From a checkpoint of a small transformer trained on Wikipedia: LayerNorm before each block.
MLP neurons of a small language model. Each row is named by its layer, matrix (up: input weights) and neuron, and shows model dimensions 0-127. Each number is 500 + 25 x the weight over its row's rms, rounded and kept within 0 to 999. Numbers have three digits each.
A block is one neuron, or neurons of one layer that tend to fire together. After each block is what it responds to, as a language model described it from the Wikipedia text at the highest values.

L5.up583:521484459499514508508476499518494528509428502510486491498482516548441490537441484529475497530483509533525551523479494494493476509523492486508534492487542523478484508496492451556515454502494492515509515460480499505524517504522482515519513514489485491492511501496527519513508523441465521498516484468522476535568492472505555460504480512470525517526474500492512521490510520486570558490485
L5.up747:481507489510529454513473467539499468497510469522449530493456483499456488501517519517524474536499497551509496536460504501521506518486536532477479543502460484496484525479490494579508488465469526510488528492492536486524569478540495535432509518482499510480515512496511508493485510493493523492524472464466517495498471501496576533521487486539534490498497506477494478503491523515483511501495
L5.up894:543502449497540490522531478532532529524481486511502490468515516507478512465488494553509464512502505545520503507520552492481512525542497502496513514498472479486508513518456504546542462478486526514501531481507482473502513464508500532493525439454487506481494489488493506507508524505478477494521490483553510522507450472465508487465500512482533504524471511475505519540496478482533506515514
L5.up1308:530493499485491498492509533540477511505537485498497525506468501522497506511471497504511549488500472498500514545498442527457480507532484539508536509534497461482541495525488462525508448499470524521503514506459503500497487491488503516475471465496476492520524444502506504520517468460503496477507492505528534551468523501497560461502474486522463520512498481502526524526532495475476534463496
Prepositions linking noun phrases. Prepositions, mostly "in" and sometimes "of"/"on", after a noun or verb that opens a qualifying phrase, as in "Excellence in Broadcast Journalism", "Professor of Political Economy", "starred in".

L3.up376:508509529497496502495508467484509506504467509494467534507497482509491506471480493510504477470489510523485493444472514502491458541525474471516530509503508562474494544499500485477500447493548462509484516516503456504491488486488480505499515462465512496501486525460481487494499455502504466537496539496527493515502517486509528512487563490446509528478433499512490536509472466485532536526496
Clause-subject pronouns. Subject pronouns opening a clause right before its verb, like He, It, she, they, who and we, plus modal can; also we-pieces (weaker, weighing).

L3.up1520:505530473487474480539494495501494501512432486495515492463510541496462497510536516458542492484466489515503528533482483539506504506479438501486510523483494513516507512491474527516489531464496494502471473521492547476502521509452522491474513506496499463540487491509473510457532475489505497513497508481501520523473526540494536517458505499492503483492513470508506426498500514483542522508475
Field or activity nouns. Abstract nouns naming a field, activity or domain, often after a modifier, such as research, treatment, training, security, education.

L2.up181:524471437493433459558469485493449473489468530492519498455488523515466502520495497503515506525481531503506521520514520518499496530491454524511509501492475472490487540548516486481523507475470472488487500457517523483495501520482479517457472547488483496504487526502515465511531467479547537517500518480532516509470477494490517514458493448468462522524514475525537541491495505486544522536487
L2.up196:500482483522445466540505466494459483525457516487544526451478508519456475534511524531570499475494506531509518526549545519458532502537503533512478512537496509466477514518510468498517473480469485505493499488480536474483488545488479501423469526488478481513486518493551483522548470454508513469488538468527495533474519475484496520522489493467472528509500509515556532522493518486515496511462
L2.up245:484484503520442499525475475474472487545473504507534533441469512524482504486513529488555497474535517507500496528503511533467529495552484548503500518504503473466487488525506503503529477473510488497473502524493505495524491526484467548428472508496449460502497494501518461525507493472524500447539529484540489521503502513495504506498486505502476520530485503503550451530466502517544522540524
L2.up326:531511460491461451547476493478476505498463472499531518488491513500483550499508502477510448469529509523551498498554536535511495518537486518517516513472474486477492491486495492492528502480494496515549512485525498486545461505454555505483458506474475490499499492500488482530556478482520488499517531486498504517470492507518511515515459493525467552536523505533530479501491521474510505515462
L2.up500:500509456498495472521458477457483510510501535522542503456503521515493502497488510515537510490510534533524489502514504522481530462508482548475485476505487468484487554535511494505525471482470462500463516488509485497532480496451480513448512531467513480523503469501522483537504486449537484501493494468507524520525471483486523515475510504522449532523555501520488477508491513464480509528482
L2.up505:505486506520504481509492486463474480481520489535558512492480503487523496519493503520509474510535495530526459516512537513477533511499502529545518528530477509449516483455512463493481486514456515506500542487507531503520531504494479515471484564482461492498509516502502455461502465485504502456544487489507519492493512491479506563546465509493472497487521466488503529485541535482456549506504
L2.up619:516491479469486451514495468443467546508491548533535487489448501525481481526521495545535496496513494470510484508527529513464516522519502541507482497488515486489483509522480482492509475467478493481491483493541486440527516494471479525470497530506455479528470501489527461540514479461505511485494531481511525544487484509505512487486512508520484526510528483511510448516456521462511509519493
L2.up638:476558486538485460520488493501491516495444522518499501477502500508492480521480516494538457511485519506537521536524518537499486502477478514515526520534485525499462503538466476476507520455492513520485523486513506471521472503486487511496483505474474435496500515525503499512536492467528509464476522480506509543482504511467534511512469504509503556545487498551531493514512514486515497498484
L2.up659:522471487482450468522497477478433485504461504485520496489466533521444500536470517516505483485462535522475490495523532530498511509518497527524541532525475514492469576497512499513519482478499498508476512488521506435506481500487508516421461496489468481511506506485520485508505500457549514481486533493532512524488506491471517505507496470494501530530530495505519500504484509482529520494481
L2.up756:510494465491492461510495465481467501517507506529548532482455544535467502521508492500505475493508528503538467513555504545513501451511457554514506504488514511497464525524515482489505502469498485478516533462528520441515463453465501483498486515476490513537456456479502503525524466460515478484496487480520525521468519492549514510513478476533489515498538511544493507505495537493477501475459
L2.up1021:532504477483457470517494468507488496508473497530505484502515495525470505507481521595509454488488532495486492489507516517511506506501463519490532512510516515496507529511505490484523501472506477486475526498477499453481509509468488522430527478499508497518477478497520494490534475463508521516484501467539496524454503468495506509523493516449443518556509503529519510553464514512526533507481
L2.up1241:495517492530505509544515499452508523515506500483512491493493476503507522492491512454529494435509521522530496505504489510457509505495488527511515499513541509489488535515500465480475487490511507513534516452474500515520473521504545509466471516528476475474438483488500482505519473470501498458544493482521528493477532502490531539508483508533491499511551532523483467476511521498498502472480
L2.up1340:531466486490478475491478480508445479536497526520513482474485550537475494529522533494555446477509543493542469507497506538499518465533470501552522537526510495483471481493478488486538489490469485489455498496546508470513511500485477534472485527492488458507493488516509470538513497471552515503507493474514535511455482509497531487478498473469490525525525508506535511507447538469502530518477
L2.up1387:531450469471470492491514470482475524473456487503525475464469494510477518495478504567495485463543507521484493509518528533495481523510469537537491501559485544488448506527529468507490504471500510470488541503492497484495538481490482533445509504507490496504493469461517485502551437463545474478461554486507460504480496497538516494479482476483486500527523498522539553520468499478499510494487
L2.up1423:495452507530483462503511475496459486519478495516529543427491547530478476503496515516513495507501547541504469508533517511475498457507490501488493496550492516488438568533496504490514513473474466493496505484513483479529512502481473497443501496476475503493464500500491500531558464482554493483490484475525534532501504481523518540496513493481458484502496490526507487534506528488495539506497
L2.up1473:509508472509457467545511452464484504497465482498508530489469470522488470501497471542540498490523530480480470519528539540474525525531479503535536510533483504455494516532481510473530506484455490515497477486491500502532495551474472518420465521506490502487462472507495470491509495486516521503497544487528532535509498451491515493512472519469459497535511509538509472519506485478520536495476
Name-completing word pieces. Mid-word or final pieces completing proper names and titles in lists such as cast lists, rosters and credits (DiFlor-io, Bast-ian, Hat-field), plus some split ordinary words (c-andid-acy, quant-ify).

L5.up410:480477495488502518450496517529470480472499498489517493482511521544500480496511487495494538491516492512496533475521531497461496494506466540495506517557484485471491460496486505491497489532473500499538480506470542480557540468507448439479459470501460474532480555547511515490479492487517473499476503504535482511481482514482508460499487498519524518524562514494493527500543533495479436494542
L5.up683:543494511477500500461492489535562480519506475470501513504496507537539505478503525498535528498527496511538508504500554535495472500509440461525520534479497480481506531569466546472523540471458494520495471525502527519509515503515559495495455491497495501500479479516487506465524515524493512500428476513482528564452483504503524488513476522540470527511491499486492512502476474514469499487492
L5.up753:531510535471519515506475527498478503493510508469506473498505506462503512501479498485533523477482497501480513531513556494501496510539500509482495509510520473486475489489492503521514527504486456500528540513517507465524503481490499504488463484511452456480490503521440515448501556523491428477460458509538562497516528520477513496474485515561493522476506514513521509513471515470492516466517
L5.up882:544494514450493508461491482536499469496511485455541515490495465487527519513500532566506529490468487498529470529462554518478539476520476498533506548496530484516480544553439483462497490501486476499480489514498559491523511495555541459503459479501494490504513500501495491454510515516544459450472509505498520480468475523492512490489511510494444541496523518509508511485488496483495503482483
Bare infinitive verbs. Base-form verbs right after to or a modal like can, would or could, such as to work, can move, will take.

L5.up267:531487455518490500479559467489508506482453547463536505491488505483530452525490507502542491452486521542529480472504524497498492511509468523520498466472519488512485471529508486490523487536506464537538501494515501554525498510465471499478508454461506506496486514491523500450542467543497496500481560498504489515477495485518515508514482483486477503516539483513466517480459500528500514508503
L5.up312:508477490532453489503490437449513471477494499505499563471452493493499487513481544510506472454504488511474515466511475508486475504467496514506492486520510532491499540477495471487533490524476470482506524472491521455504487486464517547461536462499510491495491487455485461521548468527527493554515487487536493499488484508523503487512516484488489526489510424520504531484479514502584514536551
L5.up485:491528546492493497520517548500455438490512498495534492474492468500493519509484533498531517516495542458491497468511476513503485456503463540514469529525513507478472487478497569527532500489522468502490553521487535450548501506486472464477520527470500509491460477480524543466488481460511472499490491468505516546472564501527493513541522484513502535503532493537530510532473495495528549508516
L5.up570:520530511515520504496520483500477473472444497499520491491522533488502523526488482524505479540519504498481498457525465530483541538503474485503490544527497521491488523468489483517550517488526466467489526490493555475541498461466509521518482463499545492478472496463499507490483490513491455496501501485509532505493500476534517457503464498461466556475503482497476506502509468523460507502508
Clause-subject pronouns. Subject pronouns and relative pronouns opening a clause after a period, comma or conjunction, just before the verb (It, he, which, they).

L5.up203:500503478509466499512512579491502473519521493510507551469487486454500466518511487499569486454448514522500500529509500479472500456511531498511503544525488535510496537501503524502481503452462546462528471513477534467510499477529512521473491496555550488523490486486536476485517489483485478520461541508496489503493484476517511477490522527543493517509525511543508505520513475502468531518439
L5.up402:535485509494503452470485474518476438487482442497523496467474496507447498500487485491543496516497490516492510500483487555513528557491476466498500467497527514495524463504464462505486524575510480486506515478467527443484503463471487540509494479488503497499495496523522498509506506476532485524472482476468509532481487475555468477509494520520472508488467541534573554523487519517485537523458
L5.up940:512496486525479499528551486521502481492465487549533513473511489467500465489511480496545500519493526517517520510488492517480484486478517490494481507492481552525542527535508524469457443526519505459517520475478518476520487455498526478464489486503492503498477477534527499511486508483524445525479504495514499504507489465494516500494539480534553511529477531524493544493522497496477507499468
L5.up981:519482497542517450506442502444500466511499488551504512488476535481440512533506480494492486490502509503466530521494459550512516468466477489500491506531499495470477492521474496496478486512513467451491488493531495458516467502515466496519492556513504519513512506515505493491508533524494478478461490469507524491482468488533454498489484510573543506494498535511493527521497507515499495525507
Year ending digits. The last two digits of a four-digit year split after the century prefix 19, 20 or 18, as in 2012, 1989, 1889.

L3.up542:480481513532451464493501524514534511544459479531532529497464554499481521499502493482539488526497522514533465520438470508488503491509510487496470483510499531484467494509526547506504480513510521497475448478478529448515501500454471535514494540472478469526502528520519455512498489483505509515483466486496465487493460499520460524479510487464469496522467469500541527518440478507518496501467
Year's final digits. The last two digits of a four-digit year split as 19 or 20 plus a second token, in dated narrative, e.g. 20|09, 19|44, 16|74.

L2.up13:538486513500501499476528469485504500527475486493432447494514507498474519510521517499470490563443462507475542524474495480474454528521487495522574495491521497512506464546490496499470492545545483524504458557479518489515539564512481501506496478487515480508525527498513516487534529495506531511505500519501474531496502473505499489522500517526501482505446544523524462491473464508541521489481
L2.up42:498492522465511519462489494496504510502459476484492480515463498497469499527488517514499507499476477507454559535555486512500490505480464511494571473488547519506480493516489460526444548518542509505516479573510499488489518489491502459499484450484469486463530487505511491493562515488505503508433483533475535494480481523498509494500515504512504517472494520488483507486487492473561496514498
L2.up97:542494522428513486475506474500503489473468497499462499474512499503476501507486502562531513536492507499462516511501549506494477517501500489564560494492467505520480445536510535505491552485488498469475501509491497455492471581496507494441455466483451486481533526542501470454557507457510465520470488486477516502494484503476510484501515503546458519492521533493559497520484478494527510508473
L2.up184:488466531469487492460500508467477501473465478489546498497508503494499516504501531521518491483512498487437484517461477502490518525516479458522515544498509518492504527518506502502517471482451540462479487518498489462494545470532471481453484474495479454528488521498499498475525499434534470491440492505525503478484520494499523485490517481464472526487499514503473514506455524449508526512481
L2.up247:475494515491518490521553497507469445509508528509511496518514489499482496483509533525528472541484520491509440472515506504472544519537499533543508511470519522482489510510509551486507501531451450497518453450484508537525494562542482531505518517506528491532469515486534506526476498468504561507540492477505491493486484477493523549495480497493484485464452564501567514524478470488474530467469
L2.up320:489477476458543464476458498522480502494504473483528526483492496471522514480470503454534512560557501507496488520509536491490492495506468460527523460553459556489489486484484527463489536474525497487459501524466512460527556498514519529534501455492496482539499497519454460488526507529530471489488459515530558500504480482489526498498488508496515533543484499508506500523521483512460507486488
L2.up516:517487503518527469489479513526461467449500489492471499510474532490471457541452441494496446448473518553515459561475529532506458526534484523501522494525539505511477531509487474483492501502509521508533520516464481473507486524453510528528506457505511530509506523487549480490502492434523482504497500473478486516512477533515529476518512519530500504496512481513465482446465514494508494514465
L2.up584:530474480512492470511454470508482526544525538501500509477508498508548552496507486449539527502527511509482489519531494483487498477522486504514457490502532489516505454461503508416464567487465471517474507518489514487503490512539480533490465486538486458510524486516495532455513510520500523535508440491553478501481536508504536489521527515496471538453526517498504490552475508491449510483502
L2.up589:527461509514500503472478466511481552513485536488562518493477496507484502517526502525488499501535522500471487541535506522503521461524494452503476523495473487502488523462509453452476495529484468523526480505511556526502510500513529500469510527511508434498485491489538505512507495499515479546476470493511509505503474483536495509530508492482501530517508557530460503495469517508518500544497
L2.up732:559468516462483500489483483507517516521468485473482485519511493522501506502468457501548496490497529498506503536529543501496493484478481490554515510447509476504490494524487496468488529509527458490517506502502523502515557537464499501503499492489469500484540458485461488524512521530534502520459523518503525521476489500497541522509515532550465503470534538466496485482515500466532514486481
L2.up857:517472507502509454498466472499485461542486489467489487512495519512506477524508493477479506526480509513466503532495541510529471492512443519504511513474541494516516449518499532486470525511501483499503461516454495491495522546490487491502489489492520496497518526511502494493523509517477505515509470508469518522492483544528549476501497525503500534510516492537532487461506500513423496509473
L2.up903:495440486511485486548483484517427485531501512531527518465496530525508504517521484499493532479526536498532501515529518545489486501520512549465542513481474495470493510538503486469531470445475487518487515501500480468488520526476527514477515540507512516527468518479502500505517452474497506519474499479498507504492478502504545473523523475477484471537495477537562536560497528516516525517473
L2.up1269:496455530536501489485482458507477486519485507530486512506557505477479429483471496470466492497513473502476529516489496486535534514460497464505491445494475530497497465453504492512508531459548513503481491518456496465495470508490477499454469490499495513552481489516489469480522506514485513504530476487543512504507476513556523508481517491494529467522491485465468515451496497522526450472494
L2.up1345:543478513469506447516485491494550497527474438485495480488509478515452500528519502496496500508453508510519541556483515518493499522516452464504527521491483487524480527545473488513517502498501477492501499572513479486500562545452494475497512461464525486514486488490504512502571482482493503482478488520508521486492481497488505525504494468536493509505505533491510490489492465458556495495514
L2.up1407:523480521453501488494460509520489488540435473522536507507479511485466462526518524493492494520529468497469504500520523498501496514537488492511525516525523508503507516483544495519519499514534478528525487526475497459508555510444501484506498460494492502488566565539521468472510502499532470496493489527521503486483457513495543478511499516518492498533465544522495471503520490487473508495479
L2.up1481:515454473493497494475512498473492483487471509471506501500499484501481508474506503466549458467491486516483474545505538476473512513474454492509507482496537520516518475539523544509479534550490479471533515470489528462507557549531491525476513521489500495526532537481522527505546487529501490525511477518525497471467482439510533480549507501500500525465485576487560529513474505503496506494510
Abstract activity nouns. Abstract nouns or verb stems for activities, processes or conditions, often after the or to, such as study, belief, training, participation, development.

L2.up173:519486493501487465505491493455453478519482528494514477462473506497466497506491522528539518444477527472515511504520498561503504496512463528531490528523508526518460519530486451449539487514488472481517515495480537474490502516455489498426481511499483468508459476474510476486523474447531508466477514476502493527481549491496501513498497506504468538532537511544514518537460500475502530475483
L2.up483:496480482522495472521500468494480470520436493535528509435497527525454500510518496549520465474513497524501513539533544546510520502524438536520526500500478479511471545556505473471531502503481489472516510499514476481483498504488507523442492531467493472540481522500537498509520483485511495491487523473522505501493505488537476509510496479467473538504488510542574531507474516469496529475458
L2.up553:496466485488500450536485462455478485519493498513512470482489508502480482513513515545510461460492486517490483488507493561500523493511439532529526511480487510516444552534533490465540502439485485504474534461523471485496499504476500524461483552477484489515471486479544481530520473485516525499505516491497522543483503509510513521465503495499485513511504484514511537504504531480504533499462
L2.up643:502478439477446444520488478471454497531490495520496493473479503478462479513495498510526464468480538529521484497550507555506524507543438510518524523497500501454457508540527485481519473457491476508490544464498478486492477505485513554444500510479513509538496512523485474522515484489540492481502501471525526501498504515525533523485460480488454514531487523516556516520486500468518530512479
L2.up709:532509451504466489525478446476464473510471551533525493453470531494463502527505510531534484505528539506542456478542513555478515497520453507510508527503496481485479529534546475477529487483490475487530502457544480465491487518491512512459494510499513516503474475503534509512555490484522516476479520500509515521466502475494496532492470476486485527534493493553536519516507510468501510490481
L2.up779:503489454488446463570512484495473464554474539532490505493484509520502499526525513480529493473518509494513488500516536536516495497527443533541530538475476514457491490558504503474503504481471487529491501467517515483525505487500526535453470557469496495493487461471496468501544458503559535514474505459492495525485491525530538506475463502474472521499524509521564507505498525521505532499502
L2.up869:518476475520435467536481452506489507534498504513506503473476492482508520480499488468520496476518513518526464504488532566516522489494461506520517553490465503474485465517522489465527478455475480490470552486520492503508470537519580511473505482484498448513489487486471457535498503517529500491476504480482502538500480450505555505478480473474498534509519510521546502519501530493516501516474
L2.up885:514468430475490469531480479471463504536484512520532535444490513535463495545481483525527471489484504530507500495518502520501504477527476542495503494501492499499449529549518496447525469483470499518482537490518504489513488488474493510464499547491505491545490501518522475495538452477564518456497541476507504511487520510510526523504489467487471505550524501550538486521497492493512495486482
L2.up916:505497492517481444555475444494461469533471531478504495483476526503470489524492524506532466498522523506508483530533508554502513491560454558493541536488493487496470501502503469467551473456498477484504531463523519472525512498462501545432488539504484474508481513500532466514530459471558500484477500496515540507491496469478503490490483470492480503549500490532532521511487528488555499499485
L2.up919:478489486508481452508492465513491500506511522509523496464469514507446514501519503526512451490539551522551500481530508538491507472533440524510503534519511498494463493515511473499534492450507454512505504490529499446505507506473508529437498558495486506536501491495510464551499424494510532495504555468531513518484496528494504522509467481473477522527491484536530480518497506475516499486500
L2.up966:491472466486447466523507474459463502513462525487536503484515513509493513529507508540543494453505512503548497518542533518512504460541471525511511491493477490473455524508512474471521470479455495470512533503529500483484479539457516508478483491475495528518484485503516489488543492487538489491483529473501488503480497514499532502466483472486472524544526481532565506526456512487520525492493
L2.up1327:517479461497496453507496452466485496498479505515529466464478496516461518503520500522527484462548521509522485534514484568481508468530466537523518536505492501475466490519496494483527499460489491503492514506494486479537518522521517535442490510517475490549457501501498483538546456476524508490493511492503527508513512499479535489518509476492471516553499496559526493535480508477517551519503
L2.up1427:516464448483478467532487461502458486509480519511496489475505532536478491492480512521543480472513530515494483499520483552517536514514447542512540541488479500458455506531523469464496511455481473509523534467515469494531489491490506521449483534472476491531461516510486467528516454477550496504506501481522498499495533482513531506478499485477460505512474520533539507517484515494513515501484
L2.up1430:511494471503479470528496472465461485508492480512535508439484526531462479501505493522550503472500527548512481493530508551494526509537490525517526521474469514482473499565502482501521499468465491503486530474486514462478518515466482530422506530477496491473462494490548475490521458465527519491504501478505504492482531493495505519513460472506473511559516489531536514507477503489510509515505
L2.up1466:526481483479460488539483452482487478521480530502520506461506481512475480492502502522510486514527520490514509509506536548522493454511442548545497524522506528465459488559518502483551466482486495517502496480515492465505473514495502525448469539489497466513472485491534473503535490485546495492520549502502505519481488473497495497467488477500502515516503531515510542530466522469491519507484
L2.up1480:485541501496484466541489484496522491519471489527495488475479502479485493524483509496515502489531532495520491489532518534472480503549481506535514546487479491528462536519518468474506485464483494461517497463529457513509444508534515565441512544513526485532476500504509490518526505468518531502497528475519502512487485489477494523521519520459445526539531541528541455529490533490521544461464
Year digits and -al endings. Two-digit number pieces, mostly year halves after 19 or 20 (20|26, 19|25) plus dates and counts, and -al adjective endings (Industrial, legal, later|al).